Weights of a small transformer language model.
Training: 178M tokens, 10526 steps.
MLP neurons of a small language model. Each row is named by its layer, matrix (up: input weights; down: output weights) and neuron, and shows model dimensions 0-223. Each number is 128 + 32 x the weight over its row's rms, rounded and kept within 0 to 255. Numbers have three digits each.
After each neuron's rows, "fires before" lists the tokens most often just after its 100 highest values on Wikipedia text that the model never trained on.

L5.up526:169094117072096089119140175157155094101088155188109114141167081064095081107142119085090152161133102140139070151117134184117117166101115133128170106196096094081152145151177178144084150096131196126116187148083111067086134103127136147130070172190118180144148113137159113126144106152137036077092092100173156123152106140079178139128119130161094138133144142121167090115163092130142108177133103099095123137131121189072092167131096072160154140128151130085155192119160150078184127157164164112093147145140157139085112149078119111147131127151069128128166142057123164142167141144110143113077055112103174148120176113163129132113148145111112104109133090085133208174119164137136133120116
L5.down526:135102146102144109096151160132124165144174103116131107033180132173122175132112097123068004119128115112105116107132115118167111156082162170143109147106156144174167126154154121160123163152122062114138104117193092121153068135130096161145152137134109073122152122158070205128115109083157115148139155147089125099181083163103070143133090169140112153090076089097120137176116131087135112095157124108104202144135116113150137075091107141123186121130150126106154082134169119148120161133114108164102143115103148128138065168125135131092153117127174087079139072088113088166091152150177129119106112096152166085177139098112127133191237136158153134090169194145110097150115139123193128108129
fires before: "\n", " "

L5.up53:098120126090095128115146162131089115117150115089107089090111116181136185116092154094114129082117140146132099196127090178114143088086135169089096042172136134114115126079117145130240053135166117165119135128128144129143104133127121084114166133113119122096139180100126158148117151077155136095152160085157073171104145163159105155185148191127111122114139142116058132189155113187162135072126095141185141145140160150097115137104064182110115123119139120193131110108063174110148094106094068123127123138105068128105091185098143100179123113131135146197136133115145092154134164135082106121121121125045120115098178127110098162078114137106137122104122108130176151113132228124162162184098
L5.down53:128096102089095093136108133124150126102135140157130127096136124173164144141073139117138024126106131155134158101100158156126109105124117143085139125136100130108096138141192171148119051095152127085074090159117130127158113145132114226153159117082046109128097183164097117141193128131143140192118103154106112091132144156143089153140103194122152125112161159107129096140115085129107160143104131156120143108186135109181126188074042174166146105119127113152101120139119124128129148122069152146142177145121133132177141126180083049156153159131045127099166086157113083138176195128062119178133142130149131055092120111158109163117157124143120112056162124114129153183114096093085185170149
fires before: "ed", "e", "ing", "es", "y"

L5.up161:127098130171143113115144130161104092213099101116150111119109105209162151140130109095123127168165107138118088084134151059130156098123135136109076109054141086122113101153074142204160158127114146165125133090099047141156207122097137193168084137118165105131128109085127148145146131120180091153119137114176197195107139168118097148101118099091128144138134137122076091071115125200183192084082063127134192141074177124138141154139112125123135149070128045108155126109144142185157157118138100160161107127188093192135090119071087176128162115117141144095153125092143131100177090148126156107096136151124137130061161130129109119141130100109133108149098091104178122115134144109140142129184
L5.down161:086119199114133126101152088153154178141094134098064130050111172139129123141145140094113131190151046119101148174075162103128131100132118136218095138046096093131140159136076082078106143103132128109133151151101085071111146153125087150155116111110061150081067128148175087081209170121118065182172161134060101129090096131118118130155116173171213159150117111177126134152171067148142078094094121156140184143179130107145121122086107073110145141169080147139170158149176137126145119184150161122128099111094128120110100111100138148153093116139111174109127151087156117108186148166125121124122108167145107167097124161136113122136147154105128141116093153173118159127165080130139152110164
fires before: "ent", "g", "y", "oc", "ed"

L5.up36:137126154160104156148147110119141111073119112100057167105149141112134129138148130169167140099102182157117161117086207014124114107118144141157115124124131089152060150197105073152100166101118104153104095087063074091138144138103109132181126132096183075121074136118115161095112092123139125109102126100109156148126126123176127096178164174168101157149143132104098115148167154171069095120175113139132159106122137120147097147180081130127149126202121097178141142149134083103119068112122126088145143089152153176126118098104156160222153083140151101155151106107103134109173089108128139137173181129080097088125065107179153164136136146200197169108071105087127152147080125102138138142088
L5.down36:140118123170163158107111146131142099136176136078127113119154106128161086164117191113169184107108060126146167132143122147114144117127168075124107152102148082202100102095195077083129171139156101100152152147156095171122163102076114164088139061141083162104165090155114146105111155139201132127107098142129150133084114122115099074111105068080171115128111123103103120120098176085118133092117116143102127166062157096079103148135093111103172134146102196081086150143164134128135140141149138132142150167106077167164148140131194193097147102138063176100107084104164153118091091161122109148141157157135110117155169143186082160091154113070078057105126137122203160144105126213159162127120
fires before: "ct", "l", "m", "it"

L5.up104:098131128153105160099133105169101072148158083151164174136074087157089170142092131143125140144193160115123126131108101172087140135131141160175149094139097075146113122112080139190114103114147099155061084075091185174114124152149113109163147153139162141112072098120133184099099158158144146124131120124102155112146077114089102105187122111085126147130178085174143123086158103178121135083121176177131149125095120105123129076112182141160134140089133083091100218193111116229116077094116170142182092183054134152169164108098154134125150084053097150152091115133167131170188113171145165120146139109169087151145144134112141133185122129144145137095137113140095107127069080101127125168137
L5.down104:150121103091140095116181201116101182084116145129125089091137074115135130141204082155157078126111180160103165129112120097160135116148200087137139123119126113151084149138165065070082113201101149136147150119151100130163166087130077140140095164128182086130098150128088144152094125109068151099114103127087104120101080140122132109121160105147175115135119250073073132102123124157138128157121178087078111166140121193078078121160122151106080155144131123146148156126100100118182144169163151103104087113149061147085130128086118203140108158119119105117200142105117119137157100096142145112148115115115117118157133100160152098098133136157181154089146201151193155103180167148121081097114
fires before: "ce", "he", "ed", "ter", "c", ":"

L5.up254:130115164108116128099107117153082098122174112076169069096099215108166126133105079116110124105117156178097049115189113192135130078112175158131140095132072128155116214135070133155154123133090116118137193116168110164082135084112164087102109154110106138142107150183109135138145096146115140110117135124141141155113182115141105109133125142124128091149155153122094118115113178096123147123104148156097138201168124086177099116176143145127131169077207112156106160123106120070125120084112110103155174148164132128113157071124165122064163112151160093101118092162160127186110150092173210188164101067091113135037165114096161092158054124101114137163114142133143097139135142131081122093138
L5.down254:111112186072160143136134115114152150088115134155185164075148115149112150143135113112127086132150112161112134159156121078171139107096083123116134171173127076110148127138118152115101133106130136127115138100096133081183141139174110148111091108139143095110113128122103181153058142082128164107149159095135104130143176181118158110197124238127098151182144191145121138116129131114144110161053122100154079157167142123176071011044132136104092154115073126160148156152132090171147126142110174061102123136112142084134131084138140125093127105118117107139140073158082089140086100164129134085119128104187098080168123181148117156151158114114118160101099105131136213108118164196196121126079
fires before: "u", " ", "e", "s", "g"

L5.up337:077128143126136157164138111101135167101194103134050119121166155163138111132144110108128169097152100158160188196131101131135159105098159138137062100153132104127103144072081095167152149154106072132122097156166102099093088158108140130097153111145162122136173156130151137138127091130174182113106151159081110188090084185132193111171116179103158141117129076169138132128120095145127126136123120163122156122133116112097142043161178102154092125146128119129168150114107132208122130121150072144083114123070151132103077105082073101122128097188199139154070115067239138122143072148176122105154154109127068113145130112163138078143124109122115170097094053118142183118130174128145155088122
L5.down337:151130154119134099143118150177154134067107041200084124114107207110128109140166164118107174101147170097125182130122125131102134143130090135065157145102125082195126153122090145164104155180073150136145102168164157109190158095163186139083135147150107125113104085103164107167175104086123104132150112096152083116097140110088147183078062165141128110091158172122117103101191115113118108139121146120175096170127184092175068166155123129150180099134175149131099139193160133097139152189118096082107112183102094098146113117177146181089091101159103129053106148148137105056090156101160095120064152128127113108128115114156120140094120120152167116176091101111132124128108101083169131080136
fires before: "e", "at", "g", ":", "v", "en"

L5.up629:163077164133157111087057168113154146085124144123179141142102133167083151110097148159188117148066096138177115157107140209132088104128094155098043146128145107082135131110107150127085144108149115102136172133135109135116160112080158132110160133112105159113097128077126117123136138033136075120166165137134152154171162109132120107154175099142133165198131116130135116132127182158073133138132167122146165073129057158114105156121142096077135179106107151099111118124136117164117155079173074125123101151151143151026089117142085143139101168161155165099148151211056138106123102134065072140124143195109133127143174174162141139151100080156112126053125087086121111143147197132107123118112
L5.down629:134122084152114079163126149108111122065108092130170147107127061097128123101074163120168117088162092210191107146157076102118110053096123113071167141133128171141166127173159120181094128137168086129128150159120134066139118105082175122074103108128123148112082089131135153135152101152133106125152190158102168126062093122126142073128140105086091146166129106108108167122111124161056143126110109156140045108097095178121151163166099149153132142199127154138190121137092082124115154130137115109204182095086123143105183128139070142149137198152067108123114159143111134119107125120084129154150156099126094145121172140138138171099186078141076101117135117180172162202130163138123166167128
fires before: " ", " |", ":", " to"

L5.up630:177129139192103127131111130142093071110116085108141143133072143104131119111172094122122143093105141128186089180082165175097102162124082129111096160174108057089176072108139078151134097129104115143182139185123124110069161142145170150105193147141105116140136124089169150183115133168113124124105198111099069109187126142139088104119108082139161118152150111122117127137127079068090120089167144135149169118130132158114145120158183103159132133146151110123106096089204174167155192129155140136133110105088137087120155205118137103174142094140131137098138116126128140144084112053143089118139112089115140148141137066068152200147148136112125049106087095054176099178080129134193117168165
L5.down630:088102081112122135142173158178112139093150093138136192169159181118167133206068165165106109149161142135083119099192057118172076104147170185153149088105059137153083124088117175089125074129146108069111152119166104078151108138183124123104117165164166194129199138131073147102091171131135093105137071151099165131172181124123167147136146150193100121122126145150081145104150149131160141150109118172098118118174140077138125127124101107134055078101102089089162142122097144155154140190143120091074147161079123084159147145150109106116085117092139111122140138066121165132139104120078116124115114109134150102099120112096138122143155103221145142148191115075116143108156116143137134106062
fires before: "es", "ed", " of", ",", "h"

L5.up532:116095108148155129115134134096072154168150165122189163138090150171168133153127132232179116156138111127161122155114101177154099069170093105134116121176119157157171137139132151081175104135068103131154129119149120207096120103073151138128154116115119161105124119120105124151137138145167162088148097156147197096159171166105094140126115109141082106107097088068143170108103165149054097116131091086151108070166074159131206102088134162082188129166117138085092108134175112074130132159099135114104105125106160144093141075124144108144101170085124171099138135167147162110128194129090099148110147117138075094168207145106144126114060135092166054114158145162136066103100161144085145145146
L5.down532:107136127176170096139213079144139152190124105130143095134138097108145103097143098171131000114109110176138181100148135089073093104159146138123175103167083147136081175088182159090106189109155097116167149177150138086150133148111113162140137131151124186087150123143168118136086191082154124084137155142076129151102096068109133174101097103119078116145189132159111086104132142119131102134154117185182136138121133086124111138100127117092129120148127123134128169188167118129113111122140048086125142050105098168154146117082154175149142120080155115101105110126146141084085164142141084101166112155083110086131127092163181138159189133123118128115125084116116147098083190102115168194146
fires before: " ", "0", "1", "5", "k", "3"

L5.up191:122104155138162109145171184127119137096155101134070146124194062064146153100119103084154111131109130132117087105121166170141083135107113105120130119073119126153156114074124140093128115122083095086143098122128129109083104148146126116147156119130107172142171160106133158078090138162154131122139140126096103108132175075116142160163120110071098142119158104084194144181103054102158133127149125171157116071142146192111222106174195189153134127159124140051173150094073129138162108095166126142153088122190127131141156180125176111121119148094130118153113199074161142182073106137133172152123137135162091140152120215081099134148134116126153112052100103133107131098141181152190146114199
L5.down191:112188106086123127084183107144154158169127132182154099159160147097098120185096144110205066148074105147130131104153143112139116160178101086168119190094111137133161069139139139115130107141161140117080172099104125172162170071099121136080146122078131163132139138054141145118163147121137102101175102108072130118160118103117119128089089146166067121121152064096147104142113150124124169065071093145197113115093136126137095125120158131088090129155104148095057165100127179110154170130141117155154120119157110155116149048114103122115142125134199073089115193102123095119113082192119055176190083141172132163119132114130140118157170097125151125198117132137143158135195159078172124118116
fires before: "l", "ol", "u", "he", "ot", "om"

L5.up25:120134111183037177143144118132148121157158123159079117137107120154142179131161183141184140177111136150137108131123102151148131115077116140082136158119149103104148115161115123231153169168141176084193130119129106163130172108118138140113156123111105124103118142143133053103080165105109116169193172164077070163176108079105149099127123139079095104121104094113161154087175104123150099094143136125114102157141110169117061124105138165124090183069104133095126112161059188099192144176132150118111105102119101112144195085081151139144061084105100122118203163104085101128185126129098139124149134088138103074130141165090152201131171153143134121108094117119075100104117169111070119126148
L5.down25:119078123118153125148131104105105145186113113172137119105172134118102132164183116150111145164125095084127081133130133178133116143126082103061150174137081134170144127079113115131145044114101155112153099074057146105143142167125135075157153145087093120082140157134125147156178108143113145106092080171106163057100110171144139102105040099153130080194123159114152159088055140152105059098093176126126096093143165118167096172131134098165112105148142093099074124108180049190127127127162105090114119164167101143146136142186094115184163105143136155107191135131200132090089123139186099125122143162157103148172119138123160151152075145163069162125131135190164117165158163123121096140125
fires before: "ri", "s", "se", "d", "am", "ld"

L5.up125:159143136161122133185118152142109110174117107115108149136125137158127133109114117203161134142155135166068196176151107140216097158116192140115095107089162142119092141145116123122176180153123160147128083192154071084119123084111115103119103126173133152109125181077140116136139109130166155160162119118117153086092192156156178085112169109094117153109089164072131102120140100113116096134066107089127128098108186089154066047087147132111181095124091135153147175092131145054107133069111108078107128129124112111135157099076155095109165052095196142106156147101172131141058131115144111136150162101174145122099130185124127135142143067154075129165092163185122158095118119085166111094088
L5.down125:159109098131087110129083167149050131122186140160156113105097135116108143164112103127109103110180092129162153167090079128072116101116156084140068191139112159119137110129126140081112112177098093155137177153118100121149184146110128147117137146092087154127170134167143085148176089122118111149087061113103073174117101112125091133132161144168159132153165159200090111169166122143129120157155094131117114093068083146136106124109076179116160123065183136149095116164128065146194181173141136098073110137169134142131103137142085062102152136133160117120187113116187128171096121104107109090146098136141142109153123097131186163054159161134139125188108166127065112158134035136205113124157
fires before: "o", "le", "l", "e", "J"

L5.up207:061087133135136103162136149089062154174143149126172155166175167140113179114173101140089120103130077114114104105056117075104203080087119083142130102150155132090123112154121111154162110187081069121087125110043100151162139173136175084066170114096105163123101160206188120165064142111178100093130141110133153062132095156129142137108150080108089167167134174145109136149172112107169189210119126136112119091135133131135125155120163142136115099119110107158154095160126158177092128096136125135125094102146096116128100133124077159136097107165132135139119114174091104101170120137147190124113182131117160139196094113107117171155092111203115146170104159125177149163152143147069146100112
L5.down207:146154130116118130136121061154095133088166147171156145138208121159120109143140080097120007089166100145132131088118164132119179151148133066100087181118130156114116166074083079110094129118169166132174140156105058056124179127126112126120085133154151166102115069164156132138129133122137092116133175139143157136177119215154108097136115150130096128088148134143074119139136128152185152126069080098115113137148148163138102111141158179135112122113085137105092125056178149085107176216183127135115105208140152096094150113120135125095066127132173163151142158061140139145118096140146144132142129107086112110059123122149157111183129111140108147177111138131091071130083120119155103176171
fires before: "ct", "on", "n", "is", "m"

L5.up305:093181070112149069085144149044149137145074095068139139201148086147121123120109123091135131111154070112160068079119145118157168187184108170109096108089102142093110113121109108126154168112128178189079140130124113139125089145102127138167143091132134110119105130148140125115144103118137096133127099208150153112140170182114119175142171076180144159181148144169100156092123092125119053101127150097206131149170114136129200117136069122125169120128106115197082126137132144099070084158102160078134165154173125132136094126159131106123124042099122113144099118139115139106197079176063127121134086103096162095135138127160161082098143129110128138166114113126126105120157182188167166128178
L5.down305:138115068104106130130135109121124124137137100133121132130169117136165107094125135069132026078138100126191080139118099107059115119129094145160155146215145205151163082053157102184156136140201094160124178118113074125122132136110097162114123161128113130128149116139189170098040138132085172164074113116148118116086140151134148185119141155060090102150112121075072148167143165171104127100176177074110152118155139063101118124111131098123072128106110116109127115112145084135120169164161170106125121204106138141144130107163148169145112101144101103150119186170138060160127104211149078174071123130126130139141125114129167114132117148174116153138081148119186169151122144099112102127153
fires before: "n", "al", "at", "m"

L5.up572:116102137095117135140142162090141131076113108082115152123184115161093156088134124099103165100150072146150137182123151122127067201124111115176110118111105160139090042062118142119068102135121148026118107162130130117093118120133102086070095147118139155161127114133102083101086125131097131136110151135164097133178081094156126151131187102123080136102157158117154105164110105114100159136139124133114162083164152138159056193144063111112140101159125105066136140102131169147076153161105135126118115157151176149098170163163159136122111121132193120170103119142151117151123115143195167119158187106098134158168117209141146143186058133110111133164060155116174079185124059120127183183146
L5.down572:078057142109144129114141119180153162170212069132159079088185080111152114166158129132131111144084120144071104107140111115112097129156088142092112104115193136143140129070122089140111154116144144060052134139141085087136153116097090192060126169164091087130078144176092081110161132104135136136096158072116114158138154106133135127163133150166141155124159191081145116129142134149147154098120090147152124171114086192174148175081084140127174141145105108116155128110144106130183106112129161122193173082192127103092106092113124131099110119120177125124127122112089123172091137118111137047108179151134088092114116177194151146134123148118139179141124157185033132153192108155152125109125
fires before: "e", "ol", "ent", "s", "st", "ate"

L5.up600:188101073163116145128187137126127087088160092141118119129132161115134163124152097131175005141158154071145114150136172124136141133125132163103100109130117112080183087132181140137131129120127194165130081085140169186163150117154094139077147081125117082176140167116150110130102098182108162141185125062162110101133151101029128104106138109142144171189134131127076114131174124144126160171181143148106137130158129124154193135106136136192197152130161180127155160143121103064163107127135087152134154065122145135082116155076172095111110187163130139154134165138155119153140092170121101078103102075082131118147098139180155119113160134143092118142118098106123123069104151188094179084122
L5.down600:134101127124131141158111103142166141118116146124073152132164117125125087134149121139145000132158154120093091063119192117110147104151141106135108161202115096105104109129120135131111133100146136128106103117137141129175135101070165105139150164121107105124158124138119181141050112108132156100086129102159142168116112123154097153090171145157153157170149146130145128162100121155098154112187122135110152149113096119094115134134077158067082101134097100136091135132142111144145087145138159129070113127184160130126100106151098165107136045089145120142163112098143086174147155131103137140125163112121159106120157145141142150121231132183126152143122190118133135145140136116110136121126
fires before: "\n", " The", " B", " A", " He"

L5.up70:061110115101129097139119175110159145179144097133124169108105132083157122128175144118143143086196165151160143141209155116155133178118135169097122198110102113095093095122111073142089121138152078080123116219055145103083114059130153097144135109110131059172131144180131110146194070117154153064123141112089141117113127175162135109141147098117107144197124148105052106156055104139119171115119178212150124117093140166097126126134136151109131126165112141098155077145167195142121095122150096124161169160072162118040135102123083159166130095124095163113073141116114093118138107150054131093113131122143128098123124195125155129088123119137145112154165116139117064152142152107119118098111
L5.down70:168088135131103109097141120091150096157160118084075123168103129049144083163144117154117100061175097132122160150106100146119087100132150075066167148165099119094106135097132155110140104120146138172135124097060117153178090073096152128133128143084146112150167077104152149121174149126117084073095130155101088151100136180129131122103142163126113156093082154110144135156065145169089145098162188067107115151146136120194139164160106088186112138159109155138147075191135201109152163135086152096184141197162122127126080058107127187111102130154117120150135132107044125110140115145199136143198101121158122121143084111143129126109143109140144121125176174105172163103080183158117146196087
fires before: " |", "or", ":", "al", "es", "ed"

L5.up391:143121118137112103113139071121117130111148114123166157135170104102090179150168089163140142140095114132102176174145160078129137164118094155150166130100158106145141110092108119178150155172158158103091123183171149168092141131134145116125135138136053173116154142140085178153132111132075166161097115157084139169042126146118188161104063126079184101065094098112140150145163114131169129118145146092120096094100184178106144143139039071100121138109123139134155124118160134141115202107145153175184081082121097132134124100043083099139066119136101168193109144129115139112111157062167124164096099069118163150098181160109084142129089122141111090094147100168119131091143165066090157157188
L5.down391:135190141088108107118167074126151078159211126122122160103154125080079137154164097123153071095125154177137157087105147196119150103178142156126162165097172121191096066135126104149154114125066158172134076123152104095155096142085104155080105142125134091127086152158126083100154171147142124128089086092116117182113165088178125102140172129162098089094112141154060135099122134145156174241146121119145100137134160159156116115146137128124093126030150210149127103136152143128127141070138131092135118166112154144125099075162109145116129175167117095120138137164113096121072113101104120094147105159168071083103176111105152144121149164174132109185125109128145162135099162064096104068132
fires before: "t", "s", "if", "c", "ay", "6"

L5.up472:117039139148158137139129190078116143196141135120065116147095096121132155110123122097148151172117083140130113125151100203122122122163179137112083102142175088128186110142079111143138139127090099087107112187119141136101055080097064090144198121128109139119091109137113103191131155155104126141134132116110092174084079157131126120151114149123068136110212133180161169105166132110163159144118154160068182133105068145044136128177105122098167122166102134141132147200131086106126101126116167160114084099091083125113160130176122198157108105105112137136121105063085146123128077134176129077197138113085110181131125145096125146140107133169119074153140094141115176092123085155164101100133
L5.down472:148161077118126112105155123168180153094108086125134112129152086128104044136092114144126126137131141175062165147037125114085076111107211106123128125153112156171121142080110170087122137137108137082138116093161174094149203108102182136193142108097150171201100120106122073155146130143099101123067109153135103122103164147169152109149203087145105098135155158116101094208134130140075134114172082138141149092154148144077133152145096130155112096177170066126106085164090080137128155193115151113188140147125196172132095128137133132130082090139137093208117137093089107149077151097133100133142111139117106144109133148139151141178097121154147102127191153152139074118144110147054150099135
fires before: "s", "he", "y", "u"

L5.up241:124203116120190123159137108097068070103140135135152165129140051179114152078094129156113139171150170133139132189150125125130128124137113137089115112157121188112113086086097172173132052091103134068184128117078113101062083123110099102163160187127145107108095174130159126137144098138120176131082087113131074175134149170147189124121079124117118131101170104107121099114072182129196133214121151082152098150183108102123154138137109088154061210122120134118152156134122114132155163170198132120149144118115176099120112129108143103127057104124122118156151085098086148191115095091110088159144069135147140102107177133165172131100119166180127159100147138092153152127090168117098152114132
L5.down241:102110161134151105077139154102161140115174100186117089082132132117096157118200156087085024051090096160076132105148101139177117131132134080084181139082158131155121134119122107056137166119158120138065169016137132163178143205135131097114161098149136134155162144187104104180150188116137074202095126111175174111113124114142134169136137149120155127123092169074130154123149145170074181058140141054115133104115119118110138138161131108087114097067122095121126128149149124141171116114129116108081131089155106133155097125176108119134134077113095168089084134130134118100144143158137144145098183134145142104134127118111160120108175074197140152180165169140137156153154131122125102122107
fires before: "um", "ed", "m", "e", "v", "us"

L5.up117:081123165157070087097126109134139116112103122156158191119185107135111108131115161139155126153153098115093179119116131103112125089106122199125143088085112086168141116121082070158164139155160114093110139083134136100184063095127146150130112164128145120154089089098161132128075105127120063095149102184194151154164115134149123142101143184094090106142061156123075120096062165131064153146129156103133162072135112164131113154107191128079116099165148064180109126124166152160137125112189109115105135179120107143097115099083173166092117151190184138075088137097167120120184080143147150128203150127146195176128117141154048118066113104125156160129087133136157131170095093106160145092107
L5.down117:139085125112132086139183101100104093109138117101147156111082157127106089152127175090113132100106149124122168116113132068103155071181132087180119085083134075135084146170101121108126121185130139118140105152136122114186098109117143200153086078100192116122152110111159161113207146153103129175156101108130118138141081120144109112152103193200083094140176087144124096115109154099119168147105143071154181117110115133104129113161148162134127183117147156161122155147102099134139143108121099140160163120109059073098178158051169113128169116082104094129094101118087110157097131096156137061154173104134111110211132146135165097081175173236087158096153140200156139127130125097168096143148
fires before: "ary", "t", "ct", "n"

L5.up47:097093061182118073097087119100087186162097104089090125152163106171094138122183104142124158179122111148122144140161149104184107111181086095080040074167093165088071133078173096121154074140111102132102111118132122124078163066107103149117164105121121163106098154123122101070194096105147155151157144140128146142134076091157124154141127130145132150138143131123134101059093137168142116080152127158120151040125129138113154145133217173164070189132136101125109141171106142152125191147093130100133103146150161127074153142110102198128114087155152097185085068150118148134155116113125130138125123100069104110124161153140108145187095103145156122121078111104189148186124159090092156149155
L5.down47:087185087111145093118127121118101176124127124139105217142154127116109152077118135115116045140156147104160148142151096102173122110134110089141108132156114092148145101143109142150151083120164163127097125153115159168195170100093148127077189137126135124098170146127149055108113130085120169117150156147116166080127101112145091195092109121074118156151111176135157061050086049140095148151124122159140088117145145132071171095158117139130191132163178112166177104164105139152105140131094189099118173137169116096179109114085127099140125165120127061116073116117159125182127112083135125106084174130132134134124079089105183115173123147088081108177173229100177076144090113141132154114133
fires before: "p", "is", "v", "or", "ember", "ust"

L5.up131:168140129148136062123127164096148155121101116088183132144093114155135102115125100193185137162101155094147132108138159145127079166109105166159102111126141087119129109110133150130125079109146145136157128161155138128136146136125096183118120120122094136131127133064108073086148150161129099131203139125222114157121102090150068095120134102134168117178124127099107141116163151197134107106114177134154065142140121180160132207109126147132063212156119114137148137160116099123074139072111108148169165022135096126187148119126115166114154108115081141155115107150140125081113073143146175166180129130019119116082067154113178064087066084098114162127088105157155139112099144109082144115149
L5.down131:090149160139090125123121123130113095159099181180031177127080153118109176107063120168107039103140130171125123073078050118129084129156114129145133141113157101132072206119052155152185111135146150117145143137173062151131162132110119184146126185122141148162143115166154123101181109131120136124126149067117036134149114120114086182128127115172115171181066172158060187100094167166107157144124120135113110134134138111137129161110152103114073102100152139099092147123146098075145131101141119113138173125148084178147114108123185142129105150102152120166131141118160140130100128098141130128142093131103105149126139132112133156110189108117079165120176195214140064087103115163096100115150
fires before: "ort", "e", "al", "ot", "le"

L5.up534:111099187113179157092153145103066131124093176153086118172227101113119140185110114100135136119071165107119119170106109131117101115148109155093135111145144186031130086152095142113137134073188142134126195107072162096144128075096113143146154070127121106105091112106108132104101171132127140138128155120117095113128151181136167151133142162155048162111102121163137186101199147095077094130078061128149080106147117060182113150091142125168163102175092070152137115111136116167130123167149121138142101157121135072140187175077114111133174124163152190116136142076198133134135108180155135086115087156121141133139088128128168107144101102127176116134137167160151144099144106139145208113109
L5.down534:103104094149143057109197096105147174149173132119139135136057117181187159163121131112145071122139138128179159110157140146170103189156181115046117145161129106171116125139120131093140148112081129154145069132190122132057094113117159137149051119119094168151120172131132155081120156172093145114103136091164131121105136054107074116153139140142133090093088118118115151181124205084139110114140115111118165080096140127119166124107127117146108113093098123197101120099088109163116119152163172100117115182169079183176131118181161129124118126122098081098121097139137171082159135112135067108095167184074085162141064083197103138164138139082163120083140149118125129105171193130134152149112
fires before: "uc", "ge", "it", "ct", "m", "g"

L5.up269:108066125148138088124119119118135138165095124108102153154117091110173115152104110074113144091147134097144082132092167165132146105095097175134197085144102104202095130220165140114146141129119100174146089136142128189130132109106121120165132102127174092111116101149078129175177194131047142147126125157139137111155155092125103119096102098096156135107104062150102111130153177081095110162123121150140178122160101093086114114196107111161108120139107134183210062117169155200186104098152149107138123131131106082141153132119150163138106132093072157129091057108146123143110074114122135143164192154153152169103112181140139074143120091096067214116155114119180078173170130155135141103078
L5.down269:125169146097118132086107148138110113144098198136142110151089147089126167139099171178078086099178145123148083070121141128078131156148122165111067127068102145134111063060142132134091129072099125112160153084109120138134163165159100134144142111093136142152136100157150127117175094103119118200050132126137111113112138116138147136092153106129177193143147100132100122144137200111141112139041105197092136101079122187075141194120142160134096099144185189128112113174182129123118159121126169072167209125157154121154122152143154089110186193146194126167132136113127122121089088154116119039110162108144109149071114150128098112068094090141106148147076086128160136164155099130134121156133
fires before: "g", "d", "al", "ge", "om"

L5.up556:126122048073131110120122088127134107175139153052177143155141107124150156075146130167154166049165146157167086165182149181129152099108131118156117136105074135076090088144113112095145025164187126074127117091151062099138102122135145134120057131126184184094091139115182144125115147172147080211096176115117109163174102128090109110210124155075116083137177129082119135105159124170169110121152096179137111159119118146188122151120144091133161140168111115082108127068080100125067094117096172138151113131131126154122124128104150136193142108171077129190149105137096149143135128094099150129105146136138133156124165094154103113098125177136135136122156105082158098186134133108122171145142
L5.down556:111071127167093072116107117140141142093130131132112121141142124094122123080122124107127071162134128046191157127129204164125113113173117156155132082154110063186163145085092159173095140178153080148107138156172107126087204086113126110130171147130119089151129169113133173102109109084142108188065170136118161109145187131134108060100168116115153108122092108131113087165133162116160087157122071115144122092125114093092126154070105151186209126181180111125079110180112137128131150098150126166125111173134065155141072140032136123117154145138072118099167117120092144158168128145119138106118127137138135140124072156110095100150217198092162161123161109100158138156133134094094131170137
fires before: "ed", "ion", "ing", "at", "ary"

L5.up27:150127158087098118140087124115110062144149119150201164057106126144120157105144167110064108124127087140087168159119115164137123181134100098100083119153178178162127141145100130059151173145120148129076145146128139164139112090095079144084119153108153129113131151195109147177077118126163119138143134146173114131100113107089159193141167126125164131148134170153139122160152101087089123133099088131138160119114091203164175091175141075156121125059145151076177128137113152048096077143117095064166167145184154148158153108050170152106121119143139142147106115118139131195155160109081162119116124113124163084112235113101108162119073121116040139146123138126087127122171138157082127172122
L5.down27:105133140109150091145122042125150214087113111168084139131123100130098154156154124133119091127133130104116068111151156114097120158158124177115171148069082110105086126124139178198158063082141096119167106132142102157130127156140135156089148133140131144080093177056084126098178132138168092151143152088125160131132073121174114153078057128202157129133091114130136152117151081091121074073128155140175091151158095080105150148151162179192159105123121156129117102093138130157157118136127217151121144169100111108065141137119075110115161116101135148147093106114118058112103200186117152143127066133171128125111114158118137156177161152101139170091110111158146079173171152152075149178084
fires before: " ", "ip", "ers"